Weights of a small transformer language model: vocabulary 1024, a variant of Muon for these matrices.
MLP neurons of a small language model. Each row is named by its layer, matrix (gate and up: input weights) and neuron, and shows model dimensions 16-111. Each number is 50 + 12 x the weight over its row's rms, rounded and kept within 0 to 99. A neuron's up and down rows have the sign that makes its largest values positive.
Before each neuron's rows is what it responds to, as a language model described it from the Wikipedia text at the highest values.

Mid-word fragment pieces. Early sub-word pieces of words split into several tokens, chiefly "ul" in sched-ul-ed, reg-ul-ations, r-ul-ed, plus word starts like he(althy), le(ading), Cl(ay).
L5.gate904:46 40 57 33 37 47 46 47 52 49 48 50 62 60 63 69 54 41 60 52 64 49 48 44 53 36 61 44 60 31 50 46 00 47 33 49 43 38 65 44 35 57 46 41 66 41 39 61 42 59 54 74 57 76 34 48 38 52 62 36 69 26 65 46 58 49 48 55 73 60 39 52 54 57 17 51 57 47 55 45 47 46 57 53 47 45 73 36 48 57 52 54 53 41 69 50
L5.up904:42 48 26 58 46 55 48 37 44 54 42 36 62 67 47 53 65 34 66 32 50 39 62 59 36 62 41 65 53 48 47 48 40 45 39 52 59 47 32 61 62 69 64 48 68 30 67 58 69 46 46 41 50 67 51 39 50 15 36 54 46 53 45 42 28 57 38 42 47 48 58 46 68 52 30 38 66 45 42 42 50 69 48 47 64 45 68 48 64 34 37 36 46 52 40 31

Section break newlines. Mostly a second blank-line newline that ends an infobox, list or paragraph before a new heading or section (== History, Senior career, Medal record), plus some word-initial fragments like ass, as, s.
L5.gate471:61 48 22 65 58 48 55 54 60 54 70 52 43 50 46 59 45 58 06 72 56 72 49 51 65 52 60 37 28 35 36 57 43 57 56 44 55 53 44 37 33 55 47 64 68 53 42 47 42 34 39 72 47 44 77 56 66 26 69 41 68 59 46 58 51 60 60 36 58 53 50 48 30 66 30 40 46 78 45 61 69 65 69 53 64 48 19 36 57 40 53 58 64 57 44 50
L5.up471:24 63 52 31 36 46 73 60 65 65 72 58 41 66 49 46 56 53 46 57 53 40 25 70 68 61 68 44 41 49 39 48 44 58 45 31 47 42 58 60 65 54 45 40 52 41 36 30 56 64 35 72 62 66 62 60 59 55 52 51 40 49 50 54 24 50 55 48 37 55 48 45 30 49 30 40 42 50 46 37 54 65 52 35 58 65 41 67 40 40 69 71 35 48 62 40

Mid-word noun completions. Inner or final word pieces completing common nouns split mid-word, strongest for am in program, also railro-ad, st-ation, foot-ball, te-am.
L2.gate104:41 55 71 45 51 49 42 39 39 46 54 31 21 41 68 50 69 64 60 61 69 44 61 59 61 28 27 49 53 58 43 46 37 55 41 65 28 29 39 73 53 48 33 59 52 55 68 45 47 59 47 71 49 66 60 42 72 57 69 38 39 55 49 58 43 47 48 48 53 48 17 55 60 38 48 60 43 59 45 66 52 42 22 48 57 37 46 37 78 61 52 40 68 32 28 55
L2.up104:34 53 74 45 59 38 56 48 53 40 55 37 38 50 42 63 47 61 79 92 74 60 57 75 44 46 33 51 43 55 50 51 64 78 53 59 42 57 32 58 60 38 63 53 42 49 46 33 37 50 49 35 44 67 55 25 54 49 61 43 50 59 51 51 47 44 63 62 35 55 34 32 66 48 64 49 25 51 48 53 47 53 38 58 34 50 59 65 58 39 57 27 78 30 28 45

Found and mid-word pieces. The word found (as in founded or found that), plus mid-word fragments, especially ant, in names and words like Chantel, phantom, Atlantic.
L2.gate235:55 58 65 56 46 39 49 52 42 35 53 41 61 49 61 66 38 62 26 50 62 54 35 61 46 26 44 50 40 57 45 48 35 45 52 57 20 56 41 68 24 33 45 58 50 36 55 59 41 49 48 61 53 43 35 50 54 57 59 61 72 65 27 40 26 35 52 54 47 50 44 62 69 27 51 47 59 47 50 39 26 39 23 70 39 43 16 65 50 55 44 37 63 39 61 67
L2.up235:34 49 61 31 65 44 45 37 49 51 33 44 64 47 55 38 39 50 54 44 50 58 59 44 50 74 50 47 34 41 59 83 44 50 35 45 47 64 65 40 70 46 35 78 54 29 49 37 42 56 50 52 59 29 46 39 68 73 68 54 61 54 55 43 30 41 61 52 44 73 78 56 57 40 46 54 48 34 47 51 42 53 68 70 34 48 52 78 61 38 46 69 58 65 63 43

Split-word opening fragments. Short first fragments of words split into pieces, mostly Th/th/wh at word start (Th|ough, th|rough, Th|is) or one letter after a capital (W|hile, R|oger).
L6.gate64:46 74 63 56 58 43 65 55 50 52 56 51 40 28 45 34 79 41 47 62 79 39 38 50 54 43 42 56 35 51 43 73 46 70 56 81 59 57 54 43 46 54 52 65 67 12 46 34 62 54 54 47 44 57 72 55 44 80 63 53 48 52 55 48 56 61 24 41 52 27 54 34 57 37 33 61 51 36 26 32 61 49 53 52 43 48 60 44 60 59 49 31 72 49 49 30
L6.up64:50 43 61 61 51 47 37 29 57 40 38 41 41 21 50 47 58 33 52 70 73 51 70 49 62 69 41 47 47 32 72 61 39 51 44 53 48 45 47 37 43 59 62 63 35 55 32 20 44 48 45 51 53 46 48 59 42 55 48 70 28 67 70 48 62 47 58 54 49 51 71 54 57 57 58 61 44 61 44 63 54 52 46 52 48 63 54 44 56 59 45 66 75 65 55 60

Early word-piece continuations. The second piece of a word split after a single letter, mostly in names: M-ary, R-y-an, T-om, T-y-pe, R-ust-y.
L2.gate19:38 67 68 54 37 38 44 50 49 24 64 41 59 66 59 47 52 50 43 48 69 28 31 39 40 44 51 55 30 43 41 54 53 71 49 49 30 50 44 40 38 53 35 61 27 51 38 34 69 19 84 45 56 47 39 40 65 53 37 43 54 52 42 65 45 66 47 54 51 36 56 51 50 46 39 49 58 57 55 56 40 61 31 41 55 65 68 61 50 31 36 44 66 45 44 35
L2.up19:52 62 44 61 62 43 48 65 40 49 36 44 63 39 56 55 53 43 58 50 34 47 42 57 34 51 60 76 58 57 49 36 66 67 81 64 23 48 56 33 50 56 40 44 27 38 51 66 65 64 35 44 59 46 31 45 51 39 48 73 60 48 84 56 41 58 50 55 41 52 67 52 33 44 46 56 32 15 53 20 45 48 34 63 51 52 67 49 37 64 36 57 49 44 55 40

Section breaks and gr-/r- fragments. Blank line-breaks after lists or infoboxes, just before a new heading such as Teams or = Title; also word-start pieces like gr (group, grade) and r (irrationality, interrupted).
L5.gate665:56 73 73 77 59 42 65 38 59 46 37 47 46 56 56 66 47 40 40 58 52 51 39 47 33 32 48 48 40 31 48 45 45 56 39 27 30 42 41 71 32 56 44 47 38 53 54 77 44 56 40 47 47 54 52 51 77 46 67 53 61 50 47 46 50 55 55 26 62 36 37 57 62 64 43 56 58 55 50 47 53 30 27 35 61 48 39 35 33 40 53 60 80 54 66 39
L5.up665:45 51 68 49 55 56 44 42 50 59 56 56 53 69 25 41 74 73 33 40 36 39 52 52 62 40 42 50 52 45 47 78 38 48 49 42 41 71 69 51 57 59 64 66 49 51 36 62 59 41 36 56 40 54 59 34 66 60 36 44 39 51 44 78 65 57 23 65 71 60 43 47 62 67 36 45 63 47 54 56 27 54 46 49 40 39 44 30 71 58 50 31 58 54 49 53

Piece after an initial capital. Fires on the word piece right after a lone capital-letter token that opens a word (U-s, M-as, A-s, Is-abell), and weakly on object him or copula is.
L2.gate168:59 68 59 62 67 69 36 40 37 78 43 61 63 49 66 21 48 41 54 33 27 45 28 51 65 54 58 58 51 60 44 40 27 44 48 23 46 56 71 41 52 40 56 80 52 63 37 55 46 60 51 55 77 40 60 54 58 37 56 57 43 52 42 50 70 31 60 52 57 59 21 57 43 58 37 40 47 48 42 32 42 57 48 64 49 60 29 36 62 38 47 58 41 52 50 58
L2.up168:47 66 53 45 55 62 43 35 49 44 59 14 45 49 44 70 69 47 44 57 35 47 52 38 70 23 47 57 40 32 60 54 54 37 58 40 39 45 46 29 28 64 65 51 32 46 52 61 47 49 59 52 38 39 54 38 36 42 70 38 37 70 37 48 40 49 69 70 45 36 60 51 45 40 37 66 48 33 76 40 31 60 58 58 49 40 19 53 50 55 62 42 64 57 56 62

Mid-token continuation pieces. Second digits of multi-digit numbers, mostly in tables, stats and dates (the 4 of 24, 23 November), plus mid-word fragments like t in until, as in Christmas, th in through.
L2.gate919:30 55 44 27 51 66 55 43 51 52 70 47 53 42 60 25 59 50 41 30 32 36 39 66 38 65 72 57 44 67 62 67 43 51 49 49 34 55 42 53 50 57 35 59 46 62 50 41 48 54 75 62 53 44 53 66 63 68 48 63 46 39 47 29 37 53 23 29 66 49 76 37 40 69 39 33 48 56 61 39 43 53 29 44 71 50 71 31 50 61 67 23 48 40 50 42
L2.up919:46 49 38 59 38 62 67 73 55 64 51 48 61 68 51 35 55 45 48 45 61 33 48 76 63 36 54 51 41 51 47 47 30 60 65 66 39 49 53 54 45 60 30 63 75 55 54 45 52 39 38 49 49 51 53 45 53 27 64 39 49 58 51 55 65 60 33 23 75 47 40 42 33 55 65 46 64 66 63 51 55 31 47 52 76 42 50 42 62 54 48 44 36 47 73 62

Noun-completing word endings. Final subword pieces that complete a common noun split into fragments, e.g. tim|ber, squad|ron, mark|et, compil|ation, par|ish, bra|in.
L6.gate846:45 53 62 60 32 64 42 65 33 33 43 59 62 44 46 49 77 41 52 64 69 46 43 34 48 37 67 42 60 49 44 48 44 49 30 55 55 58 30 24 57 48 20 30 32 56 59 61 57 48 40 49 56 84 62 52 53 46 55 50 32 68 46 29 72 60 55 21 66 31 55 36 53 48 48 62 38 54 41 38 44 36 24 65 58 62 33 59 20 39 39 50 57 34 47 49
L6.up846:43 54 44 37 61 43 35 36 61 31 48 56 33 50 59 45 21 41 62 29 61 71 62 55 39 58 54 51 66 56 67 35 51 38 36 54 34 52 43 61 63 50 53 45 30 51 59 70 73 50 37 74 54 39 54 40 25 51 52 45 55 60 52 33 58 69 70 53 68 36 79 41 42 41 41 59 51 52 41 29 51 81 40 78 60 46 41 66 44 41 50 47 49 47 57 55

Mid-word function-word completion. Second or later piece of a word split oddly, often sentence-initial function words like A-fter, wh-ile, W-hen, H-e, le-aving.
L5.gate1021:48 60 50 54 65 38 42 47 44 49 77 45 33 58 53 52 39 31 56 43 51 42 58 31 48 58 42 39 28 65 55 48 39 51 54 50 61 60 55 52 50 61 66 44 52 77 46 41 43 55 75 59 41 44 40 69 44 57 46 50 47 46 70 54 51 74 55 30 71 38 32 37 61 27 27 81 57 52 31 62 53 38 46 48 51 67 39 51 54 52 51 61 43 50 30 51
L5.up1021:54 46 67 54 65 57 44 54 58 50 59 50 63 64 64 57 42 45 51 70 33 50 29 46 60 51 40 46 73 47 30 44 77 35 43 58 27 47 61 61 38 57 59 55 67 51 69 31 38 79 56 59 55 50 43 55 59 59 42 38 56 24 52 42 50 39 49 60 42 43 36 35 59 42 56 58 79 42 57 31 59 49 55 60 63 47 74 55 72 47 18 52 51 41 53 62

Closing punctuation after entries. Closing parentheses and periods ending a citation, list item or table cell, often right after a year, e.g. (1968). or (b. 1944).
L2.gate312:37 57 56 64 51 38 34 52 56 47 75 46 51 59 55 54 61 45 45 44 45 31 52 67 38 52 55 45 48 47 36 45 48 31 55 76 24 59 61 45 42 90 44 61 45 74 41 54 44 62 51 64 51 73 52 61 45 57 54 62 56 60 61 58 27 33 57 31 74 39 59 26 41 39 35 50 36 46 48 57 29 64 58 56 52 59 52 71 46 38 31 40 63 68 57 44
L2.up312:49 56 24 57 80 44 53 57 62 58 57 57 65 33 47 60 37 47 42 66 23 56 51 52 61 28 56 52 36 53 59 52 42 51 62 46 63 81 57 80 37 61 26 60 45 64 40 23 44 49 33 47 65 56 87 60 72 63 46 55 41 47 44 52 45 57 70 57 62 44 37 37 40 26 40 30 28 35 85 55 54 66 61 47 64 56 45 51 60 75 26 39 45 56 42 26

Mid-word noun completion. Word pieces that finish a common noun split across tokens, especially progr-am, also proj-ect, sh-ow, b-ank, b-ook; weaker on line breaks and table percentages.
L5.gate242:61 58 49 35 47 55 26 56 27 71 62 63 48 48 61 35 67 52 55 65 52 70 70 57 56 32 69 54 38 53 40 48 30 55 46 54 41 65 50 78 40 45 55 30 37 53 63 46 40 59 45 64 63 49 40 35 39 55 60 38 37 59 50 53 37 63 60 23 45 53 59 48 62 43 34 44 60 55 46 29 39 39 41 60 37 55 39 73 43 58 34 68 42 60 30 62
L5.up242:52 58 49 57 63 61 55 72 58 47 48 26 63 49 41 49 44 29 32 42 63 27 67 50 61 60 40 68 57 57 54 30 53 47 63 54 47 38 69 47 59 60 52 58 40 59 47 53 42 35 51 58 65 53 46 60 35 45 38 41 71 57 41 46 39 41 52 42 34 56 72 42 59 51 72 68 63 51 62 54 55 50 40 63 37 31 44 42 72 47 68 31 43 54 49 52

Mid-word fragments, often "r". Word-piece fragments inside split words, often "r" sounds in names or words, e.g. Beog-r-ad, ear-ly, gr-oup, ar-rival.
L6.gate763:48 81 26 43 48 68 35 63 47 58 42 46 48 41 39 43 45 76 50 64 57 51 50 55 72 40 60 60 59 46 67 64 58 61 66 39 30 33 24 42 41 49 56 45 55 71 58 55 45 63 60 46 41 50 55 59 42 46 54 58 35 46 53 28 72 55 36 54 63 39 56 78 94 64 52 51 37 47 49 30 50 58 49 50 59 48 35 48 48 49 35 44 36 65 47 54
L6.up763:55 51 46 37 62 77 73 21 48 48 47 39 54 54 57 57 69 33 45 42 59 63 45 52 47 72 57 45 42 43 72 40 38 50 35 79 56 44 55 44 61 47 43 40 59 54 50 42 38 32 50 58 49 47 37 59 57 53 50 62 41 80 78 45 69 32 44 42 47 57 48 80 42 43 57 52 40 30 57 34 62 57 46 47 48 41 55 44 64 50 63 39 40 19 59 52

Predictable word continuations. Tokens whose next piece is nearly certain, mostly in lists and tables: New before York/Zealand, Al-bum, serv-ed, Munic-ip-al, and by after "published".
L2.gate421:46 42 49 36 52 47 50 42 29 42 45 57 36 67 41 26 35 38 47 58 62 37 33 46 51 58 58 50 60 35 66 53 29 41 58 62 20 70 52 62 53 61 48 54 35 54 61 72 24 47 32 47 52 53 65 48 52 66 52 57 68 58 60 62 30 54 39 31 58 54 44 64 49 53 33 46 59 64 60 47 53 55 43 57 51 52 53 71 65 61 33 38 60 48 63 33
L2.up421:30 60 56 55 55 50 74 61 60 74 53 62 43 25 39 47 60 20 43 60 43 44 71 57 39 51 61 58 38 54 37 72 35 64 54 47 52 79 42 34 44 54 74 57 40 63 36 57 46 36 67 46 53 52 64 54 41 66 56 41 62 43 49 48 50 40 38 73 43 47 38 34 50 50 53 35 53 43 58 39 45 57 38 40 74 55 41 51 70 68 45 41 37 34 39 52

Music word fragments. Word-start pieces in music articles that begin words like chorus, chords, album, recorded, critical, performers and pop, plus some non-music al pieces.
L5.gate712:41 41 45 69 71 47 52 75 47 35 71 60 39 45 61 33 54 57 44 41 55 46 57 43 52 49 55 62 59 37 57 50 46 58 46 76 49 71 36 54 45 40 42 52 38 45 64 57 45 35 40 52 69 45 42 49 53 55 39 41 33 44 63 32 53 54 59 62 50 46 50 46 41 41 63 27 48 29 59 48 71 66 26 52 55 64 35 72 76 38 52 70 47 48 54 49
L5.up712:36 39 51 68 33 58 60 56 40 66 42 44 59 62 52 44 64 60 38 47 45 31 53 55 53 36 75 59 37 37 56 41 51 31 61 62 61 48 52 44 47 30 47 46 60 46 44 67 58 56 62 26 59 43 40 62 44 41 52 64 65 48 35 48 64 44 61 33 78 44 49 50 35 58 41 49 60 41 50 61 30 55 48 40 54 38 25 45 53 36 52 32 60 38 46 46

Mid-word "spec" fragments. Middle pieces of words split into several tokens, strongest for "ec"/"spec" in Species/Specific in taxoboxes and spec lists, also Calif-orn-ia, reg-ion.
L6.gate604:21 25 69 62 55 60 54 59 54 77 20 56 55 65 46 71 55 23 61 32 32 44 40 54 66 55 35 45 76 41 60 52 44 59 38 30 44 65 73 56 61 52 32 58 55 53 31 50 61 44 37 61 71 55 52 58 56 50 66 32 36 38 59 36 53 66 35 74 62 26 70 54 29 48 34 57 77 54 38 40 62 39 47 38 65 44 49 63 61 42 69 48 54 45 63 39
L6.up604:45 47 51 42 53 44 39 49 41 51 27 56 50 47 45 52 75 45 57 40 64 48 46 62 46 56 16 59 53 64 55 51 51 54 30 55 57 38 24 58 29 35 73 50 66 35 27 67 64 62 73 49 40 49 40 35 67 66 46 46 71 56 43 68 70 50 73 59 64 45 60 42 25 47 72 45 52 65 37 50 67 41 35 38 47 63 57 27 76 69 56 41 48 50 38 62

Mid-word continuation pieces. Word-internal subword pieces that follow a short first fragment in split words, e.g. "oot" in f-oot-ball, "ul" in f-ul-l or sched-ul-ed, "ire" in d-ire-cted.
L2.gate506:57 52 64 32 28 41 40 33 33 46 65 56 44 58 47 45 54 38 45 52 58 39 43 52 69 57 64 45 46 60 52 49 46 36 69 54 48 46 70 58 43 53 60 38 51 47 37 40 65 76 63 41 50 46 52 42 42 56 58 74 33 40 53 57 50 55 38 65 46 63 47 51 38 63 48 65 45 32 50 44 36 57 43 44 47 37 73 62 39 31 48 31 54 61 54 62
L2.up506:48 73 57 27 48 61 55 33 60 37 64 64 29 44 46 25 39 40 46 56 57 47 47 45 62 59 45 37 50 41 58 58 42 51 54 46 46 52 57 51 40 54 43 52 60 52 39 37 63 41 37 34 45 35 52 39 16 52 45 40 23 40 58 88 50 31 59 70 42 38 43 36 60 32 56 50 50 38 64 50 32 46 51 45 62 45 56 49 53 46 52 22 69 58 55 51

Word-initial stem fragments. Opening pieces of split words, mostly verb stems after "was" or "the" (form|ed, found|ed, r|anked, r|uled), plus leading digits in table cells such as "| 1".
L6.gate620:51 53 39 33 57 52 64 33 57 60 65 55 34 52 21 37 67 58 56 57 55 23 58 45 62 56 45 51 47 62 67 77 56 49 54 42 20 64 68 83 56 52 51 55 50 70 44 45 59 45 72 45 83 57 56 42 38 55 42 67 57 55 39 46 41 47 30 62 67 37 48 48 66 37 63 45 35 74 50 33 47 44 42 45 50 55 38 49 39 68 38 37 61 44 55 66
L6.up620:39 59 54 43 41 39 45 44 32 51 46 49 47 54 51 42 36 49 68 18 51 37 57 66 65 44 51 25 41 53 69 43 67 43 50 47 33 64 43 24 45 35 51 58 43 55 59 54 31 38 58 56 44 61 48 58 61 49 45 43 56 45 54 46 45 32 71 20 55 50 58 56 54 58 30 55 47 69 40 51 57 29 36 29 58 59 46 43 53 29 32 59 42 54 46 86

List bullets and word-internal y. Mostly the bullet dash opening the first item under a "See also" heading, plus word-internal letter y, as in Gladys, Gymnastics, rocky.
L5.gate203:42 48 65 47 51 71 50 51 67 57 55 27 48 67 55 51 49 65 36 35 68 55 29 76 75 47 47 51 47 55 41 49 60 55 60 52 60 53 41 55 54 64 48 57 60 53 49 70 50 48 50 64 75 60 72 21 32 56 48 53 47 68 46 62 50 43 61 37 66 30 43 43 54 41 44 52 32 48 51 62 58 51 45 57 54 57 58 37 44 46 54 34 49 29 72 67
L5.up203:39 48 67 49 44 60 45 60 55 15 75 38 62 64 70 49 44 41 44 46 44 55 48 51 84 46 48 69 38 56 44 49 66 45 75 45 38 44 62 57 53 60 91 37 50 36 54 39 38 46 60 51 58 39 59 18 57 50 47 46 49 70 60 68 51 37 69 41 46 70 71 40 63 54 38 54 40 40 32 53 59 63 64 36 46 68 56 23 46 43 57 45 50 52 55 61

Mid-word continuation pieces. Second word piece after a short opening fragment, most often oot in f-oot-baller, also n-am-ed, a-ir-ed, pre-vi-ous, an-ch-or.
L6.gate139:48 65 73 24 23 47 46 52 62 29 69 72 64 60 36 40 23 52 46 48 53 47 36 79 61 52 60 37 37 48 71 59 44 55 61 35 54 48 42 70 53 46 80 52 59 59 35 60 45 50 58 64 35 41 38 62 52 59 43 59 43 51 45 66 57 68 57 58 50 29 48 46 43 42 43 57 62 47 49 42 70 43 46 34 51 54 68 67 68 49 36 34 68 48 41 36
L6.up139:52 39 61 39 77 45 61 52 54 56 70 66 53 61 38 37 61 71 44 61 45 26 42 59 54 80 53 37 22 40 51 53 49 55 58 51 37 72 56 49 79 48 50 59 33 57 76 58 65 51 50 55 55 46 57 58 40 54 44 52 37 37 30 65 45 42 63 50 53 39 64 56 58 57 49 30 50 40 57 45 48 39 36 43 50 47 51 68 92 61 40 44 56 44 44 52

Infobox label word endings. Final word pieces that finish a field label at the start of an infobox line, just before its colon, as in Webs-ite, Gen-us, Loc-ation; more weakly, other mid-word continuations such as Mad-is-on, colle-ge, R-us-sian.
L2.gate65:59 62 66 60 39 46 60 56 45 59 44 40 39 39 63 43 48 30 48 57 62 54 37 46 48 68 44 36 48 51 34 57 33 63 51 44 40 48 58 53 32 43 30 57 58 23 59 81 61 43 34 54 60 54 43 48 62 62 48 43 44 44 67 43 65 43 49 50 59 56 59 25 44 52 34 75 33 44 48 42 59 30 46 55 56 58 75 41 71 51 67 36 63 47 55 51
L2.up65:46 44 67 71 31 54 57 64 38 60 46 56 68 51 51 61 47 33 50 62 49 53 40 33 41 42 62 58 53 40 52 50 43 32 54 36 64 57 75 71 47 49 36 58 58 45 46 63 72 50 54 52 74 32 65 41 80 47 54 51 43 21 44 49 72 52 53 62 59 52 40 68 50 62 35 34 35 62 72 47 54 35 47 59 51 41 52 42 66 66 40 42 42 56 56 55

Predictable word completions. Word-final pieces that finish a word already fixed by its opening, like individ-ual, b-orn, f-ive, gr-oup, build-ing, plus set-phrase prepositions (founded by, made up of).
L2.gate700:54 59 47 45 43 70 54 41 42 30 58 49 47 37 33 30 58 48 48 59 61 47 65 48 56 51 50 35 35 59 50 43 41 57 72 27 50 42 58 69 50 55 37 54 42 43 45 80 46 75 51 44 44 47 64 47 41 65 52 58 35 71 52 41 48 76 34 43 53 62 38 62 45 46 49 65 51 65 61 40 65 54 40 47 50 59 46 45 55 57 43 45 50 27 31 30
L2.up700:52 65 34 46 47 36 56 24 48 50 42 54 41 71 45 54 50 21 58 63 69 49 60 43 56 60 44 50 50 60 50 23 45 31 54 26 52 56 72 52 59 62 47 47 37 46 36 54 49 37 61 34 51 55 44 49 60 60 42 55 67 57 57 45 58 78 28 62 60 43 44 47 60 52 31 56 75 50 43 39 57 58 50 56 65 57 62 52 56 34 33 57 54 53 32 52

Formulaic word completions. Final word pieces completing stock words in Wikipedia infoboxes, tables and headers, often before a colon or pipe: Dialling cod-es, gen-e, UTC+1.
L5.gate164:47 64 38 37 55 52 59 59 55 76 47 49 61 56 61 51 58 42 33 50 63 55 55 47 47 63 67 31 44 59 45 56 22 36 44 47 67 39 53 51 59 67 47 61 66 32 38 43 29 48 51 58 41 33 58 35 47 48 17 38 56 59 58 60 53 66 49 42 43 35 61 35 36 62 49 25 49 56 61 47 50 44 36 60 69 54 43 56 41 33 65 55 48 46 62 54
L5.up164:57 66 58 49 48 32 58 49 62 62 54 61 40 66 78 49 36 53 53 56 52 46 72 68 62 41 47 34 21 62 28 50 46 47 58 62 60 50 41 57 60 54 31 39 54 28 53 44 55 48 51 34 51 49 59 47 56 58 57 49 50 34 33 73 56 56 34 55 48 26 39 56 53 43 15 43 35 52 51 56 53 34 50 59 45 43 36 67 48 50 61 62 50 58 69 53

Word-initial "th" pieces. Word-start pieces th/Th/T beginning third, those, through, this, Title; weaker on colons in times (1:00, 2:03) and elev-ation.
L5.gate24:55 63 60 56 64 82 46 63 38 51 56 39 38 55 56 44 66 52 76 64 50 40 59 45 30 47 34 45 43 67 55 48 60 64 44 57 39 51 62 30 47 60 65 46 32 23 49 20 63 60 63 72 61 30 47 62 59 59 73 63 74 43 65 53 42 63 35 48 65 46 47 45 65 57 43 50 42 57 53 41 50 34 51 52 42 51 39 30 32 63 48 44 46 25 50 46
L5.up24:56 59 41 39 43 54 42 46 31 42 61 28 46 80 37 28 56 43 59 66 46 52 51 73 56 57 45 55 41 27 47 55 40 58 46 60 49 49 45 65 46 45 50 54 60 46 54 49 69 46 44 48 42 40 42 47 46 73 68 37 77 56 36 56 55 57 50 35 68 26 55 46 63 41 45 41 53 72 44 50 38 56 66 41 62 34 34 58 62 40 58 56 53 66 51 46

Post-verb continuation point. Fires on the token right after a verb or subject that expects a following object or complement, such as pronoun objects (love it, netted him), verb endings (-ed, -s), and to, is, was.
L6.gate123:61 40 46 70 45 54 51 32 61 30 46 38 31 45 81 54 38 53 40 39 40 58 44 59 51 39 63 67 47 80 48 46 36 57 28 58 38 56 62 55 57 60 41 59 32 61 45 40 24 43 62 55 49 42 73 71 39 49 56 38 46 52 57 38 59 39 47 39 49 54 44 43 71 58 34 69 51 53 47 39 73 52 42 80 55 51 58 41 72 65 46 46 62 35 71 56
L6.up123:37 47 48 35 27 60 51 52 67 49 38 58 45 50 32 50 64 53 56 52 50 53 61 54 27 32 54 68 36 36 39 66 65 70 65 35 54 58 60 62 33 39 50 46 50 57 61 52 47 60 71 26 62 26 69 53 42 53 57 66 37 63 52 51 52 50 65 50 43 51 46 47 57 26 44 52 49 65 55 52 54 64 39 40 50 54 48 47 64 52 45 42 35 54 60 51